config.yaml
n_layer: 9
d_model: 640
n_head: 5
n_kv_head: 5
head_dim: 128
d_mlp: 2560
vocab_size: 25220
activation: "swiglu"
norm: "rmsnorm"
norm_place: "pre"
norm_eps: 1e-06
positions: "rope"
rope_base: 500000.0
rope_fraction: 1.0
qk_norm: false
attn_scale: 0.0884
bias: "all"
tie_embeddings: false
parallel_block: false
init: "normal"
init_std_qkv: 0.0341
init_std_o: 0.0
init_std_up: 0.0341
init_std_down: 0.0
optimizer: "muon_variant"
lr: 0.00888
lr_mult_o: 1.15
beta1: 0.93
lr_head: 0.00821
grad_clip: 1.0
warmup_steps: 200
schedule: "wsd"
decay_fraction: 0.483
decay_shape: "linear"
final_lr_fraction: 0.1
batch_tokens: 262144
seq_len: 512
doc_mask: true
train_tokens: 1123000000
steps: 4284
dataset: "wikipedia_en"
MLP neurons of a small language model. Each row is named by its layer, matrix (gate and up: input weights) and neuron, and shows model dimensions 32-159. Each number is 500 + 40 x the weight over its row's rms, rounded and kept within 0 to 999. Numbers have three digits each. A neuron's up and down rows have the sign that makes its largest values positive.
Before each neuron's rows, "fires on" lists the tokens most often at its 100 highest values on Wikipedia text that the model never trained on.

fires on: " first", " to", " in", " second", " time", " only"
L2.gate126:515540523510495547455489422487420492502521525535540502527463494465540525503453556521526475534519467436546455509488483532519459527517490471507499528506534470486471538457523525469538526500441548521516476505579475540474482498505506496535512541528532581513475479522533448500509503488507481520511520533567521456348551502485493510510525452522553556527510503478469554514544376482522554516539
L2.up126:560525489528454570500445430473511434492500490495461562551525442416581559490523470500499500513509428543525496490487530464478480462461541463436569541467410477542495502473481474487455458486431521515468502556490568496459481484500448462464472494526430428469474541479487459524526420463526444500537529516508518492536551485474573583480485522482536497475421569470431458461433572459485578457496

fires on: " set", " re", " as", " prol", " Pro", " ec"
L2.gate73:552511519472490516576494395573451530520548462534493520457525492452475515455478518540546516428536472546537488429456486555564530456499480483479475553481496427453535537490492474495514538464534490456552560429546458536464448468537439456520452494481487522443506509400489538448494484556435480487550431484430493536509524503516421468472470492554425543574494559459508456532523492581554536409492
L2.up73:489524560536535548486517464545431491490502569516463529437551516488543511489517503458443464547469514544522454459483499503454515478460529498504525520449466519483505446481579489457453547479500436513496641555556577536486444594578546493497442477514472496491563531453538505497525511541408497452556492528444488572505547481444494536579421515500506538472415483488381509466498518506555510495537

fires on: " (", " (−", "."
L2.gate2034:555502541505551518446424514450535417501530516506446568505474540546456410501387553423463488514488483429524534545435457478525518538505557456498498531505404489444515442550493468514481507466482468572568499456559527434491537491458496429483422500449510469513527559564499528457521500470410539535441514492457520481492499539439522538514515531428503517532504558469520540541505519484583581547425
L2.up2034:572467520533454489409469507403462508552476511501526457543574543465530500510491582521476526545519557488490419415488544519488526382550523548537457524534490544465505492517394471497472505588477469480516485502524483457510551469505594465580532552467501499548533495446523545482536476398572521545496552500481542507478500446537515496468515470536431551504538530487469503434471542543522435560479

fires on: " also", " were", " of", " married", " by", " Bon"
L2.gate1500:514515455505523513509458460532476522527514487487480486601496478492547417474456509492463445563386555546457525496455505448522527443513470447507484492509515436487524520525481453528478464458450497568455466520456582553547557555499496494574526498493467508424478508442491533444430452478470410501556486473469425522485616516503452553448537546492490447500515509525440475466457554477515559497542
L2.up1500:473515520507461521499545565508527536472561492515512440480467516523569461500470504528554487521492495494511543491583519462486486483466480452561485481478452485485550560439561440448537448452537489577485494601503509506446418559453569483477512442493440544522477408466484556550502490516557493484496552533470510530502432457472535544434557436513408493501529411489550479580535523495529463478519

fires on: " |", ";", ":", "{"
L2.gate573:479470533486583514491508450525519445488498459529517459496459484513426491510468469483544523467491526559464460524432446479551554534479450455484537522472542571456518517516452493483557562482449518510473512537544571473408468516516448462488461491532546486500494451557486476504461403472513504542486510449477508446500561444493478495502509518503502497503489508495485517491461538516544514480476
L2.up573:509427499488445442476454483532538456575461517496500486533488476463468462486520470445463466523492499536476495513436458516540558436497513514534518465499548470433502496481529467491577445541439535519449486425536545535438442536473483497502541525513430568528482540531500464518539472500501522563471500508532480515543499467542503530575513495458558428494496479530460481458532403474447557510518

fires on: ":", " to", " by"
L2.gate870:487508466593486488546499417542549539561517488451476506475441522469543480539451517435526521505584513553438518538463563457575541555520509548561497502458471461482507535489512516506518518561488538457524518576528444477423521406503492518633445487472513498486502475527520503486572500465528473518524427498487465520438480591525464540526526485552531538530521464559519499447532504535551538508465
L2.up870:565461447461482521605545462504528482474572449496503559494485454463457425518462438540484478469529522500514443558568505466520495498431552548515460528433436556534419499522553515502479475454474515507482491509538512441510610497479504512506447504508459478497483468506523519486493489391453494530532458456484394480522528544496548420427534558534485535511481529469495582430458479469570462435530

fires on: " Cl", "h", " disc", " cl", "Cl", " sc"
L2.gate37:499575472492518499449492500492550505495521409483497522579493460535581546478492474508507478536539460479409503478506476493509468499491572555456493464487576480427505447504514481538537375538524545524504482553422443467581444546499513543540520476431485442513463601508526511585495505527583518470511519413526466469485548484501528443481578457447536508498485449533478557445477496456512575491518
L2.up37:484519432567511454520460465493484472477539471532560498462465500514515507510537498500478488505555445489463552627488555433480498480461550531497498530517526485480481442577527513526476534470496503511404541471464510508505469480484495524461499443524553540464579555490508440513416502531557462422520538449504476532485435464541508458541491533477515470480407457534497540517491451471556571459467

fires on: "\n", ";\n"
L2.gate1849:494590445507479565535482527505479504520497554546501479524527459468459494518508542557546492502489479479519510501524457514473561551516465501497536534483464512499475437461539484502502484478513495491445552495503470517527542480521484421484536504424466510526521429479476538520521388541420557591513492490484535534547512542471467476490527514488471554531459606491491512524530469499542486448499
L2.up1849:465511472519606473503492537453391473484496460502541517482482523469543469580527522456536521529564482503501521499505453483524467514446435522500514472513539481446511528544497511557516579488533499561489462516481466525447558451570540467469535528506522571452506494530534461517518548496511494549506449509409540491391580524540508514543489526455532533548512535505489546498525502532564466454501

fires on: " re", " known", " would", " Re", " as"
L2.gate107:534539550546496457510494404587504480590437511445508493557464494502465484480449514474606444500450516533535538539453489596525472472524562550509503577527445506553562471591515495496457510484584510499501497511544523567587521504501510554489483460461470456432506444508498514469512500509555500456561529485481475486468492524521435479549446531555456492478571502485473503492488523529538507484560
L2.up107:507505536496518516533471485484475426478553577495452546551541428491514541491528498475490523494501441527442529513479504531522494522542476508494542506523496453513493543468527557509470513514445518479506474515463528526446483507536493566504495490576474435552450484519438537525447530457475486499527425502515512519556552555497472517492491534487535520516485580473583486418463485523562509484554

fires on: " to", " No", "::", " @"
L2.gate320:497437504509545457505475457568493469507436510477420515481568532497531490448477525444447575429504519439563447476491478494493505520489493473509426510425491464443447441454469514508430473433546505501483509544537506479427505502514432473555438517439518497546484508512492513512492506463470480495466552514420425513438479449487472534483520475494462527554503558504492443486511485521471473509558
L2.up320:500449489530436472561465515439475510557466519541541571510499509496477554506498489477560438502487484537509510500499467529512554468474477536500510522511504491505522454519486577470459540531510406507451562511567517479491474496518538529501473596516460503499536494492504501531522461548422432447501495528490492533565550488508428571468550517529522520432518546492423498417498491483524573463479

fires on: " a", " this", " le", " The", "A", " her"
L2.gate2271:551510515482518536411534505535503470519471473482379508479464451532500538544483496459523513440489552470471453434484533493480496547494578479479489565525525488543454513532413506457527431509491453451506478498454498552460518562482483447451465476527507521492490523516434478531458551575519559491524513453512483533473602491460543491448444495446485513545490506497541453539529521509443501497477
L2.up2271:494505503511486490481507511500515478503540443500525503489476459518451465487457506490516452541599544431543553543491520541482552465532492460426473514547501580495489561518463427449492519445495514501447514532516612520493500519479449526485458431539462483527457519480447382445536493489516555493551473459401465442543487531507520442478456527515546535458524517475498484513485535529522511479496

fires on: ",", "\n", " |\n", ",\n", "},"
L2.gate456:495500500535514484443409481440584513478526515468492561459534520489449507475516499467556464519434508460555516455453481475486461543515561534505539481536449519448460476526550579503507481449433517525484529523484460474476480489451554507459477520522483481507489469495483484533463493541496534489507423546570546472493416487526469534473495512525526510515475530503516467464465523555437508452482
L2.up456:502494506460513517566515611512444484467507538479480488468562451562502494499483516526472529542542520523494559487496542567577442544522513533516518541531562448405521478498491494470528555465598490491524481466544485534497564474495490524514501530503471518459505488478446508593552513585490469449502511402476508498496465535450521575494448534569468470552498455485474584500521512508489496438542

fires on: " Mark", " version", "j", " New", "ön", "ok"
L2.gate1078:457535480526474442485533506556489498587531475538527551546525503467474437412424527541469480500470527450473459513523480477481471401543515482570489454506529546577550570449547491516466489432527464535518531480476523550453521558472505480486503538457488511464491485528554476533402469531527497565609606501564506470474484499499506498449494571539521548509565560449419592496487550568514467527503
L2.up1078:468532522432502465564470508511443457516478572531443492493498501497494530530503503477435537471555419475473506569486484471502506504561549454452511500488536546541502516512535431420430525550508458597490526492499514531462519512484511494480451555432474533418507502543527509500511495545433440453558515478512520495517447584515420442468564560490534460496473477446448505514470548516553468451461

fires on: " Good", " self", " check"
L2.gate1615:464521589561490496511513489511508491432485461511509570541459552512468488494463476464554448485550475524512475528451454476415594443498430449546432472465517547550433535492509574468514585499534418539514435539463530519465403557467461490527502440495446528437420489442480470506557489459481524476479543489403511490534568443476460520483489478470505477460501524534485463528527518484526481479497
L2.up1615:592516537561469457534459497487524525507498523486459468517502496432521521510498486445499533535437470578568502483496478493474493489554486518510496528511504573489442484527539520540465540483518489531491522524508431468489544539497573515524482487550502504450442551590560483497534496546443574542494629513504519585534530482433456446413587535463497452482430533478498565547496454445480467543535

fires on: " to", " have", " must", "\n", ".\n", " intended"
L2.gate2399:458530499452537444525472415517441513523406567486485534520447543533479444480429481470522474497509627518514432531442476447545513479483547558499552509404483472452517528550523471528508497544536532520563488461534490464475527548532509476498492567474473518524478542500503470452557578495503537547540447451515471546507552472591468497487528525470488500517531484555538492470516463457531514460538
L2.up2399:498496559497552534511502490498511440505529533526453445585527492477474478496476511501499555442474549481504483459473449503476542490477517501513512550492568505485538402512465482581495532454502495484556432497521536442433625563434451434523552466439508474452498488491406505469448438490489464450618477492462417498570503480503465483543536436451548480407495552537504503542459543441534537485485

fires on: " to", " before", ".", " for", "For", " For"
L2.gate229:494478412402505515526478452480488488440444444489469572519497480466503476514514512563445491492478491512425499456510490480604543557533449430518487498499519546420539525485544505515495516511475463501489471603539477569553505424415424494506523536493589511482481526481474471430490478502546549476500462522487479527534487472498582474481534516492434515489520570472552482470537569563518493504544
L2.up229:524529517475509448485564388522426532507494525571600515551546555567497523452565577431527467531470424523530464506472517430505513462576519486519512462636438521454484412496496510497515533487487497520546495517470467510547448509516474505566556480490521508492471570480409525603544496547465556460460444450516569494493450540372404469555502518491528574451509527519468513511515515481540513478544

fires on: "ă", "er", "ut", "ous", "red", "on"
L2.gate1089:428501528468471445471510494462521493518451532482547518538547434475549468475503474517429480469533459526442431494558411535452552534524598434471461538485558510547548561486504473540495486493483485508536492451508511514458564499527511465417506627461488542459490521487535512475511557524515582532519480549455490468496532474432516476475463526417555502495516543505526480558486466497511480442438
L2.up1089:463476495466458528481536544554468504461469502498499499484591567485480557468448452556490509470468535521473500444432511539538508526464518445460510500467436533478466486497430477468499584480454481494512534534523470556435492512593509505488469487546557455464448494540499437499492447528538463462491483461473468538529534506466489434515491537545504467497489464591495490470531405464560490451558

fires on: " can", " to", " will", " Is", " could", " would"
L2.gate590:540480485540461474495569550491501510546503544520508434525496489488556467507481512416579509492502519543499478521537517543572472538482537539463576551508510503435468456610525533517543546508601506467493554504473525445478527506502447544509436553380492544500488454473477446549448517471418470503433501499487492497429467543477518513480434500530484524445559449493528561488478562479494453473588
L2.up590:424533539517498426482460572545497453509447555568488459534446513388462413501538515480422509475506530537468484517488477497457548456503476525567494532521508605538451520550546460557509461517529505522536485515420538517510489487494503486524452554500417489524499524484485492537552620476500495470507489493467405526453475504537525531478539494496561500472533500559526535459488456509560470484478

fires on: ";", " but", "der"
L2.gate1567:416482479509502436551502552510572483481475489474483487481537563455506464461504503494453485516507546459549450463481521447447449475530461483449482493495444512480604534426544506525515480506567498462531481598473490520502591502468505571479472534468522509562493524440501495500469499482524478535524525492435449544531409460442503481499510462436453479532467450508528485569396523480448542507437
L2.up1567:469479514441473510434513468552559534505531508470498568455542538558436543465543542458494495475557437518512489453505531501439482517539513497505537471511504458501583499429462516528528494535478438540555514483539453484453490494491530547485499476550508475482505610509543512460506501466581446520491482509508497514442503488497541513563444511512463512633486447412528572542488542503462477422487

fires on: " left", " right", " Cl", " cl"
L2.gate771:451447505460494478474443500520495487545522492520486453515485480585496455459421557463478462439497492573495476418493537502517477427492466533479530515445499525501474517535509568535410473521517495462436553503501533503485485431527532437532554468541475524436503523477528527505476535530490522483456509499552539477473510434509467446563487484466527486567503451528413505475519492496446508533550
L2.up771:501461496508501568492530492522523534525543529487485510538531482516490517459574525514465560421481443533567507522455527485501499477470499543485512524489535460523563506548477576466503505438499490520399461397481564522547461529547494525515503549549391517482497514463612535473455499462518526538485482453512526453508525474522468503530504563496498457502473485544469544552472509474525525536493

fires on: "g", " service", " origin", "egu", "8"
L2.gate2408:464554461493488512478476468468525510509531475580517436444492478457535527541542447627494544456485506568469500513455450532516480567428521529495448499591575534492504511504515557408500456509465515451482505484529477470536527473492525510538434460451507480524479464495490502529475504498542513480546446507525497520458547515580488535472491500514513455520510511434475487417554512506584527493516
L2.up2408:439547526498472459469452561556460489529453529499430544461600491512507488487500484500495491462586469543509469523486499475507534589532514568497439526544503530474532460492531513534461508454465542510448609486496536503535502472499536523475504522489476520431448518448501506504556431575619580495465484581492490523500522503554432497526510499561462458527527598473490500427621475456544525541496

fires on: " Sc", "c", " sc", " sp", "Sc", " of"
L2.gate459:481501561509528514468515464443447491445531562471561517527507564487504479484475448548529526507559558479505540483539520491520470525519469483524463502489519503553487540493518484542444507488533566533497471486509536451462503489484433436478511487465473466486465461513549494444555412491482504471470484526494400507486464441426485574580464477505458620490439520507398525554518569515499476522494
L2.up459:531458510401554470503519494486571425458422485546523504495553528511426535537455450465466502510442486442454469544467491521473494450445520549510398448568410518491471490491536520569544510538479498500599484574531482517497490486491481592393457501537479450581516474514505450466499553565474487480539490535586432499493545517517494478468489508563557537469451499498538467520463531484510479505504

fires on: " un", " Un", "un", "U", "ar"
L2.gate2365:546502510535444431471515528528532475520518519480554574489567591541443549528505501486473517555492541452492454503531466496426543515608539532523470533464478487460474539457520477440444445446537460467503407547503468526470503516494508525517527517512463511503501526527512522490589466467500434540531526532521526437499545489454468483522452467430525549545509527510541467545455580464502523460464
L2.up2365:461517486510445485515461490613496462510460515557427604566550483514482456497517589521463471563512511501519450462596503471501509469540501464469566490531558535472478506526528462465482462472490486441522408554509553485442496433528488459453493602516468593499489536499542509530525520533536484529503504480546516436505462542507473514456506449553493523502494546532482531410512535514518533484486

fires on: " more", " for", " next", " him", " on"
L2.gate1356:572534429488486557522480525513582470481553516458523475557551495481454538482536506508615461485526552469457395502475485426485522484465500543508547493536525529435454564482429551544400584491475516551505477450518482469500586465483418532536502465549504518463588528456492514467572466488455549527513486424492490527487453580418514471494493568479471519505498480533553505528491586493521522507421
L2.up1356:564475561524525398601502491439480561469473478507542500513522557490565550542552407539475432512554480497480518598526470516485500468491456530522490510552560466445467467525497525470557515512566486494556499525470412478483512498478471447414522492450552489466529478526556511555499489519439429477454619520507503522622534424462459450514450564485435480476529509459500529439432644507510562465467

fires on: " as", " this", " for", "as", ".", "or"
L2.gate1984:523513454515558548524449530482560521498467508506490502456508498486503482482438507518453551506446431490507513558518433466482456564436510524430506483521556468536481525435515544494460515467512500577468517494509481453508627486500578529518518545498476524395467451537541503498504502470515520502477547492507483481463490543462449534514463535472471523482565505459481500517522473515540452461504
L2.up1984:492522509538533564515537530523529487522515471483477534459572516540493478536483501448482572459500497526492469486472418490457506469542458468492532409503565389452492477543465470519446424451532499579446528469472488555486446525529480470459529524455510505456516541514489539557465496531465528529503471436526516441575494469512451541515457514500431508526535554524508457490509519499480434518497

fires on: ";", " and", ","
L2.gate1566:487452476472507497561494478431494533524454491540460507461483511502510498464514502434576483562470523471484554505508505494441494506539531541456546496567498463529478559455453449533447503531446495501454507478509553524471515531472478448525545492473483481548473498423540523480424501469535462497511526452520468506427433473517502516500471503550457519527515510506537530519414466489437515455562
L2.up1566:482455529523460537496538506546518425475490456445488574528498528525528462461473444481544462502543495497464503498387474488418559561556597426537517480480404484454439445498497495494435531465564505552536483545447527521526460434519511509490486475492479524487421511502534488534548430477561455560487514421505514442511482536474534442550511509494471457513529478481513508527473618527558525471516

fires on: "202", " not", " to", " cannot", " does", " doesn't"
L2.gate1267:470423482486519520582525435543507439502493525461501491485582409526468517512534443496415524540494529471426516507489546510534515436538543501447487460434450452448479567424454540453447506508464529509477545475487481422452443471443504527482518438399500536507496504484541499478524581550489549557479513462472504514535575468432417467488439572433550503532497515492494496496464581481478531538488
L2.up1267:504513508476581466559516481519513484560463473513430513536535467487497513469463490534436409484537482459472517518498544480485566525483516471501494507498552534523476413513481506499467449474577498533497406537512513485440581497491571435515455504532554450496540432491480462523526512461534490518430445616497480438469515522545500510460480539581471500461499527536513481478504512499508461541474

fires on: " in", ";", " won", " to", "-", " built"
L2.gate253:514474446488510456466506554459611513458492498494477469512461442587504464453434531501518491492500489537527549544523510496464543499425605468448554483494505530478525545453413488519499519533453473515501550468481504532513560457529482489511511437515491485503543553505553561474483549492514533544458544518543478498525450533507518529473510574591527520540438482582522531522542490458534538477503
L2.up253:479553436509513470490509611495527513489490539492452495501540551430567532500583442434569493493526585479490509460539547475562525474501533545491596482452544593513443509568521516549507492514411513516522560509459482527571406448474523511515478488473524510590484512444498560521479515512452484479495529427496475449505477459572553466505473493500518484487502404458563507549460533512567464480502

fires on: " to", " States", " China", " world", " for", "."
L2.gate1681:471502524428460509538476465447502506507488465471477486540532496461515537561512549559488489443491473417523431508496543509548508541582456521519589423525464469473479446537522481524500507545477429455542502491502550456488484495463476507463475581517482484447567454511497502431470520515417545499451531454498532525509485512500558562490516479452495494490504499524467483568478521542509572494521
L2.up1681:489449493558505488519442541490427534503446551608418501488491476502477438421485500504502493482582475472500521494501491538483503556550543493546501542580508484490589413480533468570495516473479453554503556453536511514452471536535552439534543515482557461545526529546488507501458494446464541476524473576454427425535532472493578515495499505529423462537559490500533454500503515573499481429429

fires on: ".", " before", " during", ").", " However"
L2.gate1180:549513443455515529402476485526411531457485472542620506510539535567472485482472512509473490467492454477490561474505453506499475537549422501480483549465479519495526494450502525456494541545574513402503450593487512575512500491535504478492451524525478425409546491493522520542480375441463536479457424485549598486453476474463529523440530516492500514513554536464494482460510463480483492513510
L2.up1180:542502530448576575501522489479539476489474458495591472420465545517547502432481460545462533514529502531524444508504516544467490481506522569517560468520510501439489541525498478463540537538622540452498492511544481542539484546591431505509532482524488490449439436431495454505498568527523505499432539389539515564488490484520446554408464485516554511490453452442488535518446358498501517433473

fires on: "\n\n", " life", " of", "\"", ".", " to"
L2.gate1297:524432496442535503511469469488462506514491455477582534523503484485484527590475518494569506591506509434499496477531479479431476503479449498456441503545526527475528493484538508550504490512540487502464524556520465524491516506532496444451470559487511414520475507555461502580556491463532430452505511524530487498545519524515495450602505449476502511463488560564524497546520519496511509556451
L2.up1297:524529531448541408444452470511472531550478450442486526548452465502526500564564559463543442535502447442535506465518471447452569489513459493497456414496463497486479460534522571512489498492473465510480479525477447569544515484478512552490547482507518492464403497581475532459522484529478529551478537462521557556518454491527542536497515412507499520471431556451471518489503454604476463549527

fires on: "o", " Lo", " Do", " Po", " So", " Mo"
L2.gate1405:444521523477527488514535473486488524549459451550574494549552488486493505480626484510483561471487504538473511501491477528443477450530550490482552407517465582525446517488508487538503505460530490564547538485489481494495477494493496593468509547470447519492565537467551483460506485479493463432473481548503512589480446518498419488459563478593489483535540463474439531468509555478539510548502
L2.up1405:437590535513488467556517532484484536547476506466513531497514491511481514473555464531488482494513508495501552451515474478503470481615535409429475491464477464509484492476540543489535521387539463517548579490500484456495409529524520444504548614527531504517512488487508505483491500477495451425492518541525491504489552426547403442474556511537558489533497550471426595492502428516509564499482

fires on: "978", " non", " un", "un", "==\n\n", " co"
L2.gate64:549558512458495492563516502492430512495500514530541485510500506605526581489509506527490465535469517480536430459561526507542507479516439504473534522479483565530522500475474525460421563466515539479470500498523505447524482503464496518487489492581509560544465532468497448466473550521493516529503489422495499569509545508579509439487500508558530525497472533516458500426466555572545488461487
L2.up64:533510512512524483538492499494468492472466515494497500472552575496472447534520476556464471531407547532494524475506449572543567492532571532504501455487432459547474510532549477508411454503502524471534495477520489530526504502498545430566554515482524502536476510448537505495472441530593507585498441468495537420432539505521510461464490453478517527489484500560455456549569512490398496542453

fires on: " ", " (", "-", ")\n\n", "\n\n", ":"
L2.gate795:544465508603526482490500508477500473463543560472540454512473534432521488559485495542459536486456515527550479538474483497451504461541492440485529493525544492552576440525464477534495465484502488488479465530515518550544543438535473503541537529494543503489516538510512510496546479485510524472498441475520484466521483481546489469513491501491488492578447574514523500497470470476522566485522
L2.up795:467488541570546513524476566461438433444496506486523557518521475508495525459512443470480558412518455472478430463529486457537530504467578516477482544550470513532496463542518503508505521471490533496497528472504535483482548500529508488498469532518513522490441539501518553423511552464554565508486503494458506494501482471466494511503488561483453540573447497465491508477542554459514503460536

fires on: " age", " father", "ular", " mother", "y"
L2.gate1711:527462458529459567472464496496559607493484522520499482463588488519555519480511450519516547469538509448469520527495497487577522577410510514536541555507494468526432514525498486502484525508432494525480511462476504479516506440506521508512523487510534470502536438517502576534486514422426516471474502482503498505555476468460487525482575528494489462562518485532452539533422490494453485461437
L2.up1711:534407522495548520494520506521581551516549573542488449524507520547501450499534481519518521482518492489573546518501473492438562546487463510545550528468521449531519516492445460519581473491464434488558430454495481541455456505542542468468476505435604526477437522507470440514487460471496435520488550556475557567477565489472495565521519425484554501491501533490487537507426463537487480483433

fires on: " as", " As", "As"
L2.gate96:554482451504473521500452497387457502512572407458455467503488451512494494443474504550467484457501459436493514502466520505508562512458450459510509512459509457509470479453531545567448499540527509535504466485519502464506546525448526552538531472425520512458490488560551577433475485499530445473467515487498508483504458490518490522532407494386482479502532508489481457522475470505498496519483
L2.up96:568494513528435543493510527514528468518436457624447489537467479482516445563547530449482559542503525526506516448496525443410526508563534459547551527487488517523502556508449505557519466523514490453512509531481445490523478515447517463598474484447510483527509555426511477505474501521557500468518540446567511448499555472563509512462461457399438528575546515456491495528479522440519482496478

fires on: ",", " and", " ge", " where", " of"
L2.gate2244:558451565513535484587520525500463576456531484429432552472477411506532442456574431456494527440504532512567490563475498461496470555413517497501467525574542543482565508466509570462530512490450548575520542548538524551490489471503512446512524522471516496458506471475613540462500542458465496479492565507549480455520545448498566465515518445490576514486474489432513517429503515563525521487494
L2.up2244:491511475567480538545447558506477444562505498429522530461534512552511541562435499521481565475455467477503520545469456540477497489511537546535520466474468557509492508488458465474549487506539468522568486508506486562476601540550505538500522443466437485523546514530521511534498503443513525466454477453535582405501512481469481537497525531470487447483468567473511509514466567477563488469493

fires on: " Re", "en", " met", " be", "iv", "Re"
L2.gate1855:536437441453489437474525512503570469596488550449496519534529485457449531473531439488523508539521425489572495492567470486542522451494497499465496542539539518450434477470477492423463542508491556565495593560460546522465512479408524513484491502492530507453569483362480556502499521517561486478568466470477494474554514542494468565494570498528485508448465507529516476534545545413532450537524
L2.up1855:491500491571526504584427519508494480479518573520478455451496514533535515462434479618485519484563519509477495452589558496434473502496543485544439489467449451454485522482545535503548497514475527538505557509523554430508508512424449489557496532458431509462516479476474479487442506477604496475460452451428472428468560551466538499499495540439442501477563446467496530489457519424548533482515

fires on: ",", "-", " \"", "–"
L2.gate179:534515502472508509536487530500562579491439486437438451555442487514521534530461574492518444494493467559465563458443557489425551482494438532512453508469516531498471471517527472504488503518515523526478536488468577571491624492476506447462472509471527537477479421544494486471507509431505428489456458512519509539539539581428499498550527450434581517427445434495491493548406424522486542527495
L2.up179:510538532523523542526392546496420493525460484522529468447481469574506526527560523452503541454452541608496467444459528527478475469526482510491460461445492523484518479537529555470458493526493559502525373538473490490484454505444516468485488486491513501467514517459524582444474513449526476481438495558428473519491483495541524455569501538455565517509503552497506567582511454491476529475513

fires on: " Sand", "bl", " Fre", " social", "g", "v"
L2.gate1718:485457525437506474521529469546528496519604498438460601477578527475477501500483476526516513528453536423535457492458380559608499499512544518502465522465478505511567452518555483538436474459543480440490514506497483496488554489543492503439522424485467534567542476467467463484541465567479483490552463467473480478448496484497556397559532486479497455544541504477545488529483475419510540514552
L2.up1718:490447490518512546505543553488553564511462524493498504461520476416541575457430510522506590599431504534458517475475407487446485451552501473471482491473445508504516449515474437443498464433474436445399510542489493494536499449475550561486471496509553496544548560485494480500601478465536441490445535501509451470534501524490507532470495481542461558411427502514412498474496539506433529513480

fires on: "am", "==\n", " life", " born", ".\n\n", "History"
L2.gate1550:496487485533522448492455526465496542520475494529551522503513506534531523510480492444555492431512498517525444543537487439490422554498522535442580515463451422443483454476563494552488490472517499521403558464465575523424504468552525403552512555479433475563488470492484507498528457525478501534527595557460525417491458532530503485471518489548445455506450455499562407512558460570541508550520
L2.up1550:520503418510489480451471513464481540476548479522456498535526528564495477451536479455489489543516501546511399505406450546527512490488517581454510495531505493506468510489535480406531505552437509511416457501575509465572467566433441481469512445472510424474424506436508527563586459472474452510505526554455505494495473557487566506414500486495541486540514546474551524527531485478587531475488

fires on: " to", " of", " her", " an", "-", " a"
L2.gate211:510458445527596484481544578462479513543470491505490445471521411454511539558485553525517484450508506473571513509542433448449511489465493519471478518523542469533517528515534480425496452503491439494536521384486520530421503501480504532555526549516511457503476493519447519422453516515499497483528517540498502521525578437472499568460494534494505475513477562500520523498494435478572510482494
L2.up211:530513416493464438532556518518449497517516502522533427539465472496526476482439440480506493510525443445496449526444521453538503463426470487473445573563463546492467524459403503505512437414460532506511494503497481487431472621498536492520479553517447496492501457481476502467474502482530394519473519415545445453468420534531537500509474543505536507451484502405498468479493515508559532508581

fires on: " to"
L2.gate2225:481476457444478488494563511511542481440515477451505446503556445534470511530504575461477463454492519588504513499476525527488487493460472532530508508447451472442480507471492465592476516451518546471513490534538480438439543564452500494448477519487498484573448490560452473516551500538481442526491474476539470497454441507480426456473538504509505508524535580547475437511512474443527457579485
L2.up2225:478465537494464488560588562574541527517517514466578499456526511527543487519530510494474519545497528456461482434480536484531488532527549564557513504507483518441399476487483552491553484444523478456632506441492484483442510495445505471557493539439487526452506490534513504509530507445483443486390526584556487506504525513541508533459513532509489496494520393507468418555548456492526537537481

fires on: "\n", ".\n", ")\n", " ever", " |\n"
L2.gate942:481478460459421536536507572478476507514491444467547436480479548371548387556482492494510558445518510419564523414487454522515456457485526507501489542451547548410568540462510472548503522464566518599472543458559517396518552525528406561395547488485501484448463400436533482531475522517540535468525470493493539517542477522485453492492454581509442474502540513436546493508490439420409558503585
L2.up942:509525474500529509489493438552550471462538511555544502564528549432524497519538536464473557504483481523529512446554397489474594516575514488612567531474554513427509495467485477574520531523577482512475497522496445402470448526537453512494533521460506477531524537507490473542475546417456518464557474460476589483522487430482495486505493503470459449456420546479487535510562508416455531475556

fires on: ",", ".", "ul", ":"
L2.gate255:468476533496533468492538493602549471539490527556473460528573468536510426530492453409470490418514547465554532451457460491450490539517566490521520401516491450541428499523541536478497541509442492560534527576459535528433530462482518485576522498511529489460565469492485562425507471543430523532454464517451506532499501505495586416512549484466483515472551490534477500459448521487434450472554
L2.up255:542532577398508483504543486561547508554476479520485473534528517502515542491530543501495502508518527467496473474373499501465497541438455473504516469512479529505529415491512542395481495486413508562517482500418418434533507382506541467532460472501459541543510506482529455489561500454489553522461488459526566520523468566446586394512480513445470486501427540523487468516582505545551524545464